config = dict(
    init_std_o=0.0382,
    lr_mult_o=2.0,
    lr_head=0.00758,
    schedule='cos',
    final_lr_fraction=0.1,
)
MLP neurons of a small language model. Each row is named by its layer, matrix (up: input weights) and neuron, and shows model dimensions 0-159. Each number is 128 + 32 x the weight over its row's rms, rounded and kept within 0 to 255. Numbers have three digits each.
Before each neuron's rows, "fires on" lists the tokens most often at its 100 highest values on Wikipedia text that the model never trained on; "fires after" lists the tokens most often just before its 100 highest values on Wikipedia text that the model never trained on.

fires on: "9", " where", "b", "0", " which", " that"
fires after: "1", ",", "2", "ou"
L8.up381:103160175098139104135178054139139142153102147150125139121076090178118132111162155066103144108112166104106093112154127116078197094172168117131114138109141156152171153105114103144158113129039071213112157204120104172125125090102129136060173154165136104116104136150107149130164108130136148067150052110142150124110103159150129134144146104189132138124142153141123064162069143162118088172074095049153136104139132132131149119143139078131126093137141120211138055153139110141116165131137142

fires on: "f", "v", " cont"
fires after: " Re", " pre", " re", "-", " a", "p"
L4.up128:185154163178101227123162121124134024085137082162116144114159061149120134101127148117121099158061089115126117100142116096142120167153150130107153163141157129160160103133122082125105136127113114140100104151111092173143121140155135092143149209133100215140128122102168130139110085149141110140146141116203105150129135139119121128095154105131063168164118147180072171148124116118069121156169159128114126097111103134110091116058074078068152179174167094097115101090118104145118120129197162

fires on: "0", "2", "im", " ", "1"
fires after: "0"
L5.up54:144083123098133126124117181116035093136116108115128122178165113177151099195069121166152118117125135129149128119090144071105081202121135164073135158074152083118121185093076130113174084152116094128067132153219174122084111087116152120104115110154141123121086119084137160150084156134124149202173151146145141110128107074137114140134118148106079132124109183071161095082099097144156106147112175136139112147139173146122108112130206123149077087137157186094135114118101163129165115143166161

fires on: "v", " pr", " prom", " B", " S", "b"
fires after: " re", ".", " (", "-", " sur", " a"
L9.up416:159141148102093160141074064092084106140177151130017088136134116120116159166129142174114091139162119141160145113145111146165086132205084130106142118155136119111196156149132180139187180106112132094060140159128157133128139171154129211141129145115110114125090144137129146076082126154117109144169108124129129112139102143076078129096142141158167117119131146129133185128097081175131150169143175099138184136070136108111065124110124100133122078124139064139035108151103137109070105100185109

fires on: "s", " his", "st", "'"
fires after: "'", "1", " of", "s"
L8.up258:156172158131080128111145159116125108157127137084157141102108129094110116086154109125092107123101198156103166111120092134128113056139144051126154149109101177121114112215072154101145125206136156140101136130126185109143125159110167106153146103110106077150112159101104050112110138117158160162090142111080186091105131125115086150100130068147129131127134075218203096076130142163132160078104176142132088096148164183138124117188178119095112139132107155124107141092113150107129215152121126

fires on: "|", "as", "an", "ir", "ans"
fires after: "\n", " K", " M", " Y"
L3.up461:155139141116056096122128107148099147115139150120105178127136143183090134129165156099142077103079100128079089097122164162101172161136208165189083153103144142123131143194141109129129165080159109140131070157119104131146119055149090112150174153133153146105190136092133109130129125166105158168123197122074094144127127170087120146116190125119141159117043077154129083146146124150157112167151072113147128128137120149040152158118149145145101108126067085109084086098179175154080164133133095

fires on: "–", "-"
fires after: "0", "8", "7", "9", "5", "4"
L8.up313:066183135112114189110169107102167176100130138139117173117147101130124106099149146099151093126133101149086142101129099085147103143167117135137140119090086133145163126173131167157150062153115190132087082131052211074155152124141123135182165106163160148066127158129158116072108130134174074053145125155093181128079085075154126130161134124092104100185186134097102109067117137175135152137141175128134116148091129162087129140142153076104219123122148130138137098097086104088104127162130125

fires on: " l", " high", " first", " sh", " top", " second"
fires after: " the", " a", " The"
L8.up425:170114097200129121094097088061140121129078203124160090156154130114083118132187144153094080170168134176129168128141104057102132128185107100117130110110206170087113058087182149117118136098077106142086137110113145110203117173181169135150126106137107148142118144113155132121094122088102149083137110128110091149107151142220112111138115114141107081062084161098140139156162149072162112124155113121147150215142099134094157126116113157100150155138161100135179120108143127079151089117125124

fires on: "ar", "sh", "j", "t", " ", "a"
fires after: " Mar", " Jul", " prim", " Mil", " Hol", "1"
L5.up220:154173106110148111133137063076152139101090176134168169124155101137147124049123184135120096104192127089115111160106128128132148093144123122121116113107174175105101117144081173161115103143152106192115123140113087171098117099144100106094128149081135106135112139113183123097111119087156119149139215095107105180114060106140191122093117122149127098078136155063151162103122164166172161138119165105151146111192150108147152107141181117090177090147137116152140060123155120135093154012172162

fires on: "t", "3", " A", " I", "s", "4"
fires after: ".", "'", " for"
L5.up260:131150130122088143135140138137130184217154058137113147120103088143132115133090138140104125121167137157101171131163145121118099102160127095104134089097133140183131146134136121188161123128059163144138126089060102154115086117129067147148121117207164149110136136136088137193105124109117069133168116135113144175122126127112173085119136128098141097134121133089172089144157134104188169100145083160102120128159200116194125185032179073169094138108126209110119097093149147066138120073140113

fires on: "0", "m", "s", "f", "ir", "1"
fires after: "2", "ro", "p", " sy", " pro"
L8.up10:086135089109111151091158141106176120125113083172171163202095092109116137177098192110175131105116099077106142130158145102091088146163169097155122172077077164114118145128144125168161131146086133118105148122149145094135056109068090090190162093127179187162136198096130136081108133161076152115169152124098094136153145124107083090133185129158124138095093198124125174167108145163145088173088095097092148116162116115128131212119174124094166139172100126123140097105078147136143140131097119

fires on: "arl", "ri", "b", "os", "itar"
fires after: " H", " E", " cl", " e", " G", " Ch"
L3.up7:137086165118103071117081095117114121112117166120117142110128109137104076051113161116146149062127169175157174126112095149150143158110088115154177126054143121126134095158116186137124146072132131141195136146139127122115107133133150170168158149086104152122126155126134135146118068129175126067167116163117175163098129125141162067151155135149115108110144129133143123110116144085046103200143147072091103138157199110136133092150098168087140158115094142093088172185118203168081156058066101

fires on: "9", "5"
fires after: "1", "9", "anc", "ic"
L5.up307:122098151192147158101117118108115136148165125109091093116053103132153120117101139121172121155139117128162095126148232114160161173193125166114132111098097090123181086137121213159140062134066128107117089137164131141080096089129068152097107131130109159169105086074134144122077157124154127106183116094081156143076139129157106069136198127118111149092185163111177137119111095097117126120127124133136146110156147178110168161067174136121133102089128153120099092155126134173111169155099212

fires on: ",", "th", "p", "',"
fires after: "2", "5", "7", "4", "6", "9"
L6.up68:102097128057098126089106151162121091110155149139155133141177090098140165149126125119101131116096084183079200141139122107178130173175146118107160150127053149146158156169110115148143118135156118121094158128145098180126132110174134084067088136103113157123125121054055155160114149118120138109169106084165165203056131131123098092146116157113120090156133149103175131156118139175138097129146175129131141134098161148095207150128072111189144113124040175089123108063115156164166134092134102

fires on: "ust", "ag", "s", " (", "l", "ie"
fires after: " al", " Man", " App", " bel", " Al", " UTC"
L4.up214:111203147126124102171116124142114148120088129173135142138169114148147130079164133138131143097101104139163120192148126074187089090100074123088102109117150123178121130144059146090162146215063074078126123171117122145139081072147106140170087152138121156137107105101120117096140114161140121217136131155109181107113122148133141122132127205104133128084087165051148097128164141131097110109210172158132081089116127116134109158149185107180085098146167124074162097113119146098143144125126065

fires on: "4", "7", "1", " East"
fires after: "9", "0", "1", "2", "8"
L9.up253:105071084114160188168153114100106169088114141113128109189136128076178166166099157095023183150122153120129167106115099147105137138150162116186140225176120129125115109084099108128099073166073105135120132102140161148189182176110091088178160149142131081142072189128068072125146159133170180120130141149115137109113117133109111137132155103138122103122134158162183143178065104136087149103100099108140157133139147112137096081081116103159130095169137079119129135148105112096114138132085152

fires on: " ", "2", "s", "1"
fires after: " |", "Y", "I", "L", "A"
L5.up282:169196140092124156150164140090126117177123132102120192130174106158149131112166074117098093121113142083144109176152132132156158198118062113144116147113147176089218163111124149149126151078089155154134137100082082067135095191186125154125104104093105129065096130116101127118120144145155177144144133144134123123128101127132203077214152126136138147178093175123117110125107109082106065119114202139070121124141115108123109159139140109138093120145090210130157123136081158127184101165105117

fires on: ",", ".", "en", "p"
fires after: "5", "4", "2", "7", "8", "6"
L8.up312:151149123117081030074178172102098141120094169153188136070071104110145127203138120143121083148084101176103138103115136125136190123118129134139130094119067130208171158146143203136111109133086159146143097160153099139142059114174198087107126139112215144117099083140127137140129099188138137130098132108151127120156138141145120074130130140193062127106163133148105114168114135131147136110179091120129138141123130133084189149148102142144144115142082129115149146149126075101105162043143129

fires on: "g", "c", "b", "st", "ge", "p"
fires after: "or", " al", " es", "ur", "ar", "ro"
L5.up441:099158158192122079164161113150100108129102148141183131146109171067092117107116141091140160049054123101098165188175090105182140167150086137180117069139129118129122138092142188096232133149108079127096140144144103146116138135094174160093161115139135120141140146084139129132165126167161111100153079101116130066124148115119129171158173113117076129085121101167203143194120172149136072109133157125133142112124076108138159143121151116121089142176114142046127148144106119193119095115136119

fires on: "8", "9", "in", "c"
fires after: "1"
L9.up238:136160160155160139131140142148084151125109112191067106112132116157071137090109189136133146138132136162132127070130199112113118105174170114175132113088175175082116137041128188143079120206160167129119086081125130117067158089113091106159128151085147092083163119109144158127137149134162078107127183096126153154138189168107086117119121129183103124121106138150121124121153150119130093127140157133152138106161096131081157118118152144206090155142115041174093098079086112090072157118121181

fires on: "==", " \"", "1", "2", " both", " all"
fires after: "\n", "0", " |"
L12.up178:119216108092155133078112136083087122171150131112154129148121120156191112164098156171110148129100138121099107173117093117192154095139114102171154135129138099122128122172149092085136096167142187117132161079120119107157174114077105133178099154129177179086120157065072093141165048083123126100099126108131115094126202117101115140129106163187113163130213087139118166149103123132118104179139110150190148162152093075133138077170122120113123065122120097134102073112156086153125079145168135